config = dict(
    num_attention_heads=12,
    intermediate_size=704,
    attn_scale=0.177,
    extras=['capped logits'],
    init_std_qkv=0.0362,
    init_std_down=0.0517,
    init_mimetic=0.5,
    batch_tokens=[65536, 131072, 196608],
    train_tokens=510000000,
    max_steps=3975,
    dataset='wikipedia_en',
)
MLP neurons of a small language model. Each row is named by its layer, matrix (gate and up: input weights) and neuron, and shows model dimensions 128-255. Each number is 128 + 32 x the weight over its row's rms, rounded and kept within 0 to 255. Numbers have three digits each. A neuron's up and down rows have the sign that makes its largest values positive.
A block is one neuron, or neurons of one layer that tend to fire together. Before each block is what it responds to, as a language model described it from the Wikipedia text at the highest values.

Description: Column-separator pipes in wikitable header rows, right after a header cell such as "Votes |", "No. |", "Apps |"; sometimes ;, / or , in lists.
L2.gate25:117116190154129091065053112128115100110092167126131126123139140097145148172093127141115148115118140151128141142150143136128149112106159155118113070130087132081132107105134133142141107128152125142151123112153162181132072107133178157132097168125125105149169078149074185211158132112140080093165116056107074165157128146141093180152159112179184099112089112164083109118132114159150188095158
L2.up25:086186139092126144150099148126105098134137143183089108125107080134148201144123152107072124153122116119088085101141138185193169123146110174176092161125162146108083094151130120094147121160185150165136099148083183166163061098117164138165157132180124110070136079185107132182081216090135105076166151089178112108091125107094108174115073112107193149112152133141114117129070150140123128154125
L2.gate28:120062158118165130118130142099121136116142073088125156091181108142115185152124128154128138095088171167142128121159106105122079153132119152098061052076153132137160064143108104129111106162141170148122115113169134133094177107100153105068136075064091117108098182131054188111162111073138131171145048142157186132066144145101147139115142094135149148081076096141051166124134185152159153132136
L2.up28:128133183081154074082085138116122205142154108151126116098165184111157176145183188116106169132161104167077112110163136098173094113092111110169104111132128112173125111095121104125101121071111112145062133086209135110066111085119170107104111089100106097171148115181064130113081102128077122155140072105096126179108121162157092144124126146132094083110078150102140149106151159126155152149084
L2.gate169:114153126129183175099170152097142104042143175144141142110155140115150160121136096133071105091081168135114116125129124101144103160045156092118139137140161166139106103157124124115126133149129148129148162073138081107127115125149124145108144117125151075208105185115178173150098110167165058088087143166170195118112137129119137148102101133063106123147152138141103144095151082169120099137147
L2.up169:139118093159126132167113109084180174141141142115084118104135152085091096153125096173115085122165133069094124161089103178135219037069070110141090105095125198102135151119096198180086136166149102142148096111161111134110131114134089170124131114065141158174109080145162147105097072130210104179118159144115150121161150144095106147142141138092120173100129154152151081071108159148146129128145
L2.gate183:161092079166123104116132136113121195088127073119174114099034129130126178104108117095121119186142134106115170081080093164109092128085087124157126078102109141121164129121173132148131094126088100115145107136147105147118121135128170124099053119147086106136147112139164136107096112136119109118144123115128163131151141074057163139157146121173150099146065135094171138136099198107157068127163
L2.up183:072189145128148070169133170080100153137142088178144116118110144156065109061138113138117097091131116127154172130130133054127127173093158159166109105132109120103148104137129103155175100153152110136106124062148071140101165101115162061155130156129111049117100073132159118100136114137102169092203163178075166118128168174064095188154145093149117111171149143117099176116092103172092112161172
L2.gate203:101158174143123114055139062151160135199164101160161126142122125140136227164180127154124138115140111091114122121138089138168067159097137114115128140135131135088065091140124126161129175106187097098127158118090108167154115111078114079144078130149092151107146116113110088116084116114062084092133151115109127159103094093140139131092131067102156125106077128141105110127179146112176103117157
L2.up203:133166117166131105069091153145131137150183067160145115158092130165113161130151114159019123156144142092175112120173141160169130120113150106119125085066128097119115102045126116202225145108139055161100099091173103135125160112107172164118145134123147182120154070095139139160099157134170151107166092143172056143195137068134072139132141124154191100106104105179082148112142135132160134081149
L2.gate260:055147133153129118083128145204135158173130123075106108092095153076105198092160163134125167073139116116134149151047142137070132139132099119151106085156076110102110148066172149136102105100119123134105115135146083145122052111125128083108106173091177090165149146153109131150154150091099120087153093106064154111161083115110143111103091050144120179210124217073181176122113129180151163144110
L2.up260:140093148149074025099101134087181168096130063090185147103133188149114154155152122120131141098115146176172070128150089173120080179104113169141084198194097132134147127124166110087118115120171141145113120129125171171072097063155151103155084169149130117125145088099156168081091170201102071159128123141142168159105132174060107163156141076116142107130177127094054197136193136057198175123119
L2.gate281:047082096108136130166125133102101069090166121099153082163170128170139079162142142118107136122172155107150132129148124124147130146109146123112057083108062176207118179131079077108115189134193136088118120149174121161140142122102116127103087100173128038157094151072136119099130112094159145134174114132126106144171135109084070074156121191152126148151137147157094134170104094098124136111142
L2.up281:113138131108185205087068165123106159073146087122166129069135116153171137092161129150108112104157141138158097104175137112163103158096073100156091162137088179119104143096153069113141170085123124110140101151178130108159156100109118098188150138116091111106067114104114162068118140167095155097161082150136078138059174129091158178116124152118063125119172153152060177129088090181150110141151
L2.gate290:114147151141140140097093166132151091188122097105130186094147149089129141101111133137103121122137181148111108054099146108136193102139121140112139125093091137120138123112117098083126107064100107120084088139178124112097085151159142080135167147119108088088093136130094173079133142127116110128199125123104153117165149115141099159136150136047117096115154172090132117125171117132140166087104
L2.up290:149158132124110117079144086076148117112143162052076065093174113127164131158144086161131101116101076169118119079143082109131146148146122097163143120112111156111153113129103102143201156105160103140100109099088168137146161100070104120167085096203119113121086184140136134123122121099081109128119094169173110149120129138113159146142096176156135087146117104101094165169109101163149100104111
L2.gate344:183133150179094151123068135145121113097076113153175165112169180097085081089120162075117139119177176090169081123103053111106129136088072130137116103137116188114127106082118141111154147164110185111074113126194097115145131075116170074164147170204140144157104142111146131152161142116102125120156070143089148104179128131136107082106173072150206124095152161165112112129136098116099187101099
L2.up344:148085137079138176137115149100159171172125114148081168081186104185133138151083166155164115132118148123176196060179110176178104101125126142167145139135173143120121024070099103124159116125155157128088121083196058121092107150163182115120144122191113161149077148065177131116154097123103127126117153106133100084115099146099072160136133105136170071138190143076090127061146128128113110108098
L2.gate353:096154153117160104101097114105113165200157106185102079183197121150125155129176152177145148113176145116142121116152154126159141087164152148096116096126150154117090092122122123134117093159140138113072151115163130086090131057152148181144094108108161154153131128156102140108086133154059151166101102141133119137173166161185153082163131151151106179083118086170131195140170105146199174141180
L2.up353:144139096130099147083138157143130133101174071136143120163139141148094143150181105114125120084136140152140086125095186146073159158098114125095070129110163149102101164062135159098107172175123171136117190103185128077111095124152144121159124129082189155169091129153104120092161140153100134123144077096155096159163126115117100079180131079223126204051158143155128156181148155107134132158139
L2.gate391:158175076133116100151097162059140179085079118180136156136092138125119119055102138091092098140182181148109150139114109128096167165113184119127161121089164170077133150114109127165162113112106127062121151190091117136119052103089106112131128141079088103134091160098086157136117178109107152132094106136162105153113168112103167106133177141048115100160115156112114124102167113121133138145137
L2.up391:100192125140123089087164120110145062121118099144131092061097180114086165150135043150164136085106156162158083103119114116128184080062156169107142171058096119142207098079099109153150104108172147094131136108141130157113103091135113131154083113133176057137094175144140097084142136081180146130151113171147171115186103102094101199096124090060177173135112129161129110109144165102095147134087
L2.gate402:085114139094144126132179117172130142132085128139164148094134202101090087167126111135104116058192170142126120185196140117081161183141120161102100127138058150139137156174121134145176159051082156157133131108113095087140152075145084110109123169188107139158113143134171117123068102163091100059110103138142135172184152160115188103103127084165112204116121103139080188134114113108100138081150
L2.up402:107081124141071126078175057076108156158084139094119122144145175169072103070108093148118128080219155120129114145173142114060136183146155139124103101091131127134131135091118109138148178137101131138103095140131122104108127064147133068069155116135118146112130083128134053099137103128089146120125170117137133139145107142128159130067086103166073151066099083131110202150143166125136203081144
L2.gate577:095133204106149145130142157123181128151116179143107158101132072150101198156076095139136126134142140094094133134168114166176157101116136085174074079109083114212111167129125125105185165085174162080073107191149084128050081141146048111132092121114103144156130075136115128153125139073174134110079139135167158134128203121142116126110110103121108147103110130167089143125203193125137098153137
L2.up577:126089157189162138122089132077157101146139143102133153157108106119118184174110139123132134172192098077142137125167100105156112160114090143167132105164145132132120152179129103093173162058153172102153113139126112124173161125109099091130169098153070124161109178121134073120136083141054136107193144176123131105140187162149118183124098098160094169153156130163090182104128073105089163168114
L2.gate584:063163121103134100082085154170093160163107159111123095151171150166150124136207166140105131148155173086104084072114133139140114102165135123082129128118106170136129108127146099100129162113115084124148104131150057084138136130123121115109078127139143074191113113099108129138127117103126149101141148118136128080103189064082156118152106102129030144131144154092089156135099099143149138136148
L2.up584:115136104148105138121090100178125109117196102088107060159118166175194096122092136164126087112093224156104156100122146150144029149050124111140142157111098134101092104123147149075171152126131106137153110137182114116115136146103141093143126170159123120144138149067100151102103153058156113064155151066148101123103138123118133113169088064140117131117136177144110154159066132142101133156171
L2.gate623:131135127100152114159113166121086047116194154126126091156120113167092109156076163128144140108141126128125114119131129105137073110046074129175138088105095123140107116133158086171148132091127158129090082170134113068139141111137084119136119102132167067160136159110120113125067146035107125081155176142141132106104065163135116107111134132102090134106085134093196139152088110182141153131094
L2.up623:166178130148146091097188105108154156172120131147062117126136173113107105135109129124059113116134109087116094105122118152186120182120159133127108134105146121118078120151118119093120188069118108152137129123150092105141180139111089104195179126139116167139217115063111121095124169060115158153115104085123136128130162124117113201178120174160135128151152164141121144144169113068107098125122
L2.gate670:071114107138168140096113091147119167184108147140135120156213104150095133096135155116132159146162161114069137074114114133140090090118148093089122119086155166134096090157091110118163181087109176101129132112113118060169151071152185101142118109148087120121103153070097156128177196125072178097136080120083123096118161092095101073135158130082089090114114164129142156158167198171125182105199
L2.up670:122132137139107108130110113093076157155116101119143080126129111118094071140143187021098067082097131137151084097210120159155139106159150139156152117152159129159119096098140109105177120082133084106120091139092104160118134133108108107097145100111118185113187128095155152144114221079176089134110114150142127108069146104091110096158099091072123108125149146142141129157105119145145103164097

Description: Past participles used passively or as reduced relatives, often ending a split word, before by/as/in: directed by, described in, known as.
L4.gate63:152119163180109111118071114152120164131119133069212122138140130057064118133127177071140092107125063126137090132139113102151133115097110149124153193141148127153163180165075105152111114106116183107117068157150112125114157115109138061172128143147101142132097094123131131073113132130161142094140113104149111113113129064119107139090156135142138088087196103091139123142090147129163197151132
L4.up63:155149059113107091199163080140122096144111098138129090195175100108108098158088152177068110135132109042165093137138091107161094147140159115149101124144142119153137125086146138169112078046162147137133111116101131182096087134089086136150108150187148146074114104161097188104104133099113179107143151110097136119126135086163146142093113156141115068084103181142091133114138140125175165096156
L4.gate291:130095093159106140108189121126222136136112139107158199142097080166158121165110232192160155113140137112186113093152147121167107160106050141137121109099093084105133158064109064122087102141125127104181143070171139185126159125136074162196124140138119118114105197162095175096161079135150145161111176142093131148027093133133119129117102094149150128121109181075105177185132117110129138136085
L4.up291:146072157111144138175193113161136137149130124156144132145182080161171113108095159095111109069121084103094077144131047119085131093092109112118186141154102184151127123152094128174135144173089161112108156139107151119155124183098129101064058154155164146167103123142069113109114149121145080133170073138116179100165099099111114130106096140101126146094164175101112194017127111144163108097121
L4.gate561:119098211137114148119125138112187114111099130155159103095098122168109076167174176108124148150129146109146075131165152125128188166114139082115117074125118124092098147092094115152119136123122204151114070127170184154159107100138155175179082103070117128131128110140167173148114098080165086199166101117209157121119086165155158174140109166093129148074150121115152129138105076138109150122095
L4.up561:109072153138167156105176153127169197157136130134095128167113118147150121145141158108137146138138138056116143161102131106114121078067108211107104183115134105164061151144036135128139106123152146132126154028119146084114109140147145104108115116103095153179139146177056100051160162200132095075130061150098148125141129134105111172164153119145193168107134067129073133119114174064108162163117
L4.gate602:123094145149121098149090194120136122095125150144180141124145146156147073178149101174205135135183171118095030035131126108125101127178134110115110131124188134156127152171110116146103156198099124149161131085130129148138127106121096114175124151091131114111151114070152156153089130159145144173099161149110146146137116092089128182079151140102124145145142067106119129057125122114181126089207
L4.up602:176138183112113075154137125145150098087091095091094131144115107090144166163102177123177100188056159133124143135101155154156118192163084149116092129130086106065135195124192043165156084109090139101207122126140167145137123141138075201118092116118128145165096105133121132094174106101141100138163136170139131149121052148145085158067150128209111162108114137047144132147122137136137120168122

Description: Past participles in passive or reduced-relative use, after was/is/were or a noun, often followed by by/in/to: sold, built, founded, written.
L5.gate630:109102087189112109150172156150137163173143147171131135105083110152102126110160183161134039081113161094152092137091079148105106084120210095109088143105132119138126180095124101104088098122115159135190135114110140087138155143091105170132087155094090174107152215105099068147193204114140118189109109091153138122147114068147118140134143067130146111114156152055136144107063109097130144089122
L5.up630:116089096205106114144123116183150117117155094171132201146125125139110118118099176145122146152071115138217119107136152104119090125081146129182071180126145154174187150084117080141130101177173113128103118133145171071112099098136119117180136132116117093152126152139098138153138146155165160132094058130103130101079110127154066140126060133163150105168069184151131134182075198134120119137108

Description: Past-tense or participle suffixes (-ed, -d, -ated) closing a verb split into pieces, mostly passives like remembered, escorted, dismissed, before by/to/for.
L2.gate103:091057085151151154135086100158136140105116123164097134099160091152059108099120087162113094157141094103171070057116056169130110130195137101156132079129150133103121158112149145178146141119172135120138121161105146158091108113183058162164143181096145111168075136124132183096125172121187167150126186156106101094135097184132107142131120148121152161069166094131143110120173156111141133106108
L2.up103:106100050176167125148126129130130123142175169057139125101148167146216134114138124142113142118123099134171100194097149163086110119125165197181166111144147154147165143115160133164105147094138116096101156142126153160157123090160073136135059187148153129177163155143126128095121159162091123106084148121066134140133109149054142186161119180133115162119133156140103088116093161129144096155102
L2.gate127:139092162131129113122058133148144086204099075139179117166121175127123136116197188109136085084140137135167131171097136124118121176148067169101127106152117136110154157160172068125149116118154161051146089138121114206135138153148102156208119131134090110104116167038087160147112207103118115120077118119116187093099152151170160077093131145154164116151116169146107094128124157119167137064073
L2.up127:150057146185107125106145087132133100122147130142132191100138094125107127148103135138113113125141078106132113142099122135098112211114073171114070199085113102077109155120191094052096114184154131086172117140144151165195162097148142096181109168132081144111070125145136085098067181114109117127128217140103127142117108170101069192100064120170135155166103165066129128140152098121117154039142
L2.gate159:145142108177147094119092114161099108148074154162139128130087121113092099085080087159217122130175127101101101124129096215168173169132126120095143094117157091089141050148172144120075115127135136183145091123183126143185147097154152152126152175127115120117084053128124178096123117134157124156163085097120098075088118195128095118135157115183138140183144121147084076162136067169085083145165
L2.up159:152153165156175118115153094112138144132145155111181153053144114114138115140179125148196149128093147106122117126179125057157132124101111171065166119140143093082162072177133105165072098140135189156115137146211117163131139109115157181187120148103060145126186148099166155135094121110076163099105089125152156151154179151127090150183159132157108180122166152189172075144148100106149132108155
L2.gate167:160099162062105118082120079107127159127102182163157090139185134123135073117106102135183087130114188128121124123186123117125086102084155103109115101122084115152054178145127134117162095088084077137093067132101113170171162106148145117123126180153113102135151084156164198117143106105126151150136146151147133134161160130116186172142156181145179141075125111131115116064125161146173149140075
L2.up167:165099109105137148176165120129090161108139151127126150124084125076115100130138066164088029171156121091164140101099105083165121113164154080164090140160133093148153151130104125133115092125118108108117111141131170102049130147075039149132188152093169147082130196162115124120135192142081168140154104086089142125164113159128131139128106140094086095089149161143146103094087129116141108129128
L2.gate212:125156089131203171109194107145117193050184129160114126176119142124144122088098199099111155115151119117173085171125156157131111136134148125116131125132115186132123136067124104113110132083112138148125112128121116117098079083134249206112124124150128089127105145146132115083112111213189162158116128105114156165110117098168212158156110107103157167073123101131099134197135120140107085168179
L2.up212:083123117095146112113143104095072157143173071143188164127122174122102097130131149113170091152160186096156147150065191107149119101110165147157099087118157144118211160146175129144100076126138103165147152116153149105154174117107205121071150139153106109117134141119178070121156119131091130134191132170104183115128122189218123091142174109127147111124133116138077063174160105159142121155135
L2.gate282:162135059140127101112182185107152134143105155130121100127176181088137114148100073135136066093153130136151096148135167103185140070145071152104083113104137154120121071138141107093110119111064155093098126186154134115059131136149145097111075144113184060093152147158086106141181175166114089110150102116120179068124129198104140084110131109135152098219116083131137105139113073109146162126161
L2.up282:144182107150177107123172072154131142103113106138150151222100116132121147150123161159127115133087177100111101189079104143117128115144175158173133111106158142132130093123172105142160098111177162144129155097110136097110096180076144109170091177074114207172136094144136081079116114177097156085109147101112184137125116101129075100150139108223135114145131124146091068159106167130187129104164
L2.gate291:182077130148125123130114128189148162065150048157203103119119119162073117104140120147167085168110122096097123088142061161115114093111115107126130096083101147150115175152089083131143110165135121199087105129082119116083120129088139133150076139149078130112098173118098112118156178071116155175161087088104128131084184156093123153145160104148102174135154106147109160105130137152130095088138
L2.up291:086136125117134094068165147100182157202111110142138086092142173083137145101168148196149078137135031108146097114114164118092148123082141113162151118133087127068132100128116091147147195121108129147103134140165096120136112142127129170122132122190144166080163075143118125104103087123162110111115152136147164169170131112132118131155153126162130122022154170163189116103152218126147203162103
L2.gate322:172100089129110052118147124119175179139162097118145095157139181129115139132155151132143137137132090097153096098152082130089129085097108158131096160152158154103127112079152145139098084089115108120119150114180108133122198168069089162125082134152134178142138114173083155125113135182123143152143110140103164132142134115147126152128092107060051183117133095076134105126091191112122137082146
L2.up322:145149108158093078167128139161137105126179110130176177122157144107069125124103161085156126126132075122155102140096137104160094141182116173126081137113149143110155181095117102084102131113141154138167095134135168110105102167208111149164098085095131149114116140137124146113111103121155126158098145144083163100106195080122106163146113092182131111120113105112168108161144093065130114117184
L2.gate415:179146171133058118111125118099086128134142083046158108111164135157071074105102092110082137128126139142127142068120085155154119201149138103089146093122140113115118086109153058134119099159089170165152162115084120182106196116139088168138127165102152137125090129107120169148098103145134109179168129130099165150137109109116045109157110150112149139135095135111103112104134112126138111165138
L2.up415:178144102136090187126092119072163152127128117088161132082137072095109104122102109100084162113106151141167112105098112125090124154143070098109118134080142167135139108085084075126150150156116119161168137107137091126127117144093089175150099076116135089142075129093131101111123133074164131145133168104126099109097104159087151080164107145070167173111133104168096106086127126128064136156170
L2.gate434:131133095098150080115172137094142131189187173149129136107135149086058150129206176130112112072067060078153059145126159145121195173149176131115122133100160118081115122165144136175126095115137121150115154089098129135077127118138153135191108081141121142092186143131126196124174114162178109155167141130166180129146079155150123109150134129105109158102102123079158135119104125121160177097110
L2.up434:173094129108100096165179097157123171096199096152120126107163200115129098154162163131179114156146113109127098182085160094092106094138147129174159139131178137127094172111064123154093118089116137177170091130149133084168076147162098099150122129164112182078167119123114149100131152121158093199136119129135131125169089172143127173115131110151128158070170131054192164096130158161163180179114
L2.gate437:076100101139130198178163153084100039154088176166143110128167115187169133175083148115125107111148143144096161134124098150085142119102095113168133154149048099135118126164152091098127096172118118104115095135144111086120147146109095140128128116110163092153141138109081170143118140192067119127149076155071145112145133073161129136134137134169132158172109087147155117101098100070107195085109
L2.up437:122130093163158149177150070094144114090123125089103089144115147104080090106100134133061139081091098147111118136119185098122130106104150149155105155090129146146123069124139168190072111160212089139133120111137118076124104155137120091106183216152146156111140093101101101115157169096079111168107122088138134072132074117096158116115104136132118141126126111136124117171099187116073102141106
L2.gate494:119197118173119119105136138088162129177104156114148134076126119134114088115096166143140115106098115120100208121112104157183127136176030132131085071153151144105149083158126175103157139150158123130177053159138126118174104115116166154173086126157121175144154086135109141099127122143150138148215090148056137103158142153140132139119191174130133180086154082163086108086140140120077070106136
L2.up494:111140116117081093102117203081117150108141095100091069110126118131127121147155138133176134169106168143106128150077100101134076181120153102176184160099140145149173119145099175106133114158139078131121103111171161097133114159165147137140150101108147105047099138116124104123153170147070175137174148115157122183185080106192086111113131201141112182126138083118176119114115136147124169138137
L2.gate598:098130180175097202152174127093085109104076104083128125197143131171168092162111099149136154178075121154160129102141115112026166123120148070082180117082112162118177092163132086134204145114138132143170117098134070033150124127136113056109138118128157088105149155114102144062116130071146102097095166116104147130104092120109138148109212117131127109167141120071110166145088118132119101080087
L2.up598:143139067125110154152155129143126075125150138099084126156170141133100157148110116218189134135129121133166095172122122118165140148083115153162102093130074166109064217073132109128090125219140135113134133118157076098166154108099165135131083131109121109126119122117113104140151114103153136147112144157139088072183094129163107171183128082112113110131117132106111075105191180124165139142106
L2.gate599:144146148128157156136057128173128077104146167191125129076138165094107118124154138155119071112131101113161095098140192116097165108088119157153186130169177128132151131197113103093181105052129119104167156151124168096118129173133148145139117148201079175141143082136147148149117167109096132175175168148111129087090095151105134135136106134169104170105111168106131095117069146131093139071119
L2.up599:097071102119101126100168157102170092171105164163145133145119091055075109170144119184152087132120077123163143118094139119067129072161184126181130073063123128191093145142123169075119080125143137095151124125101151088200117160123132167089085086132161152104135095128195116074133134136093114104119171155083118112098163104130110143145140149121091181165140078082178111090164093155141163126103
L2.gate633:096138121187145133109181074120136145146111086102129110124132118094127161179086133173164102156098096149144091137050135109105099161140132173188072088141141146064167081138158110127148165112116083130131154152125099108121129102154195147101109228060131117164163143135121114079126108101154140122142095075143102097122174180136111122142114110120137156075020093115187079028137114040130110117132
L2.up633:161126155118179145128095167110114169102072118107156145111124161097133147148183150182147178207160156152168136097136093124176131082163108116176126097178174120176084142151062136087101184194172143108162134163168157128093129130099117106108067091146119108150189106139112164080095113091128184126137046129156096129128117160118102080143122126133127157180173168181103158115155141176152153169179
L2.gate698:092133086136132143184130157152135111103106118108151132198148141117197113159123109070119105144095128089096163181105115163106080117178199075127096085119175171181166119160122111115144145127128127100084099147121163135203184120115082068099130141138140110094123108140138161140123137132091152118151159089106023169138108137121142121181180134140118155097117173060077151040077113179155168123118
L2.up698:119063122109150121156199076118094152135133128138106157196101108168108117154125047118073150082131155184113142107114135161177197088088174115143152116162134163136117128128089085124130123116124106117096111209037137092159157130136099141122063092062073123142111190174141153191138163120129075154062113060110121142176062100099145093155134160150087086107116167084147125084071156078138160122125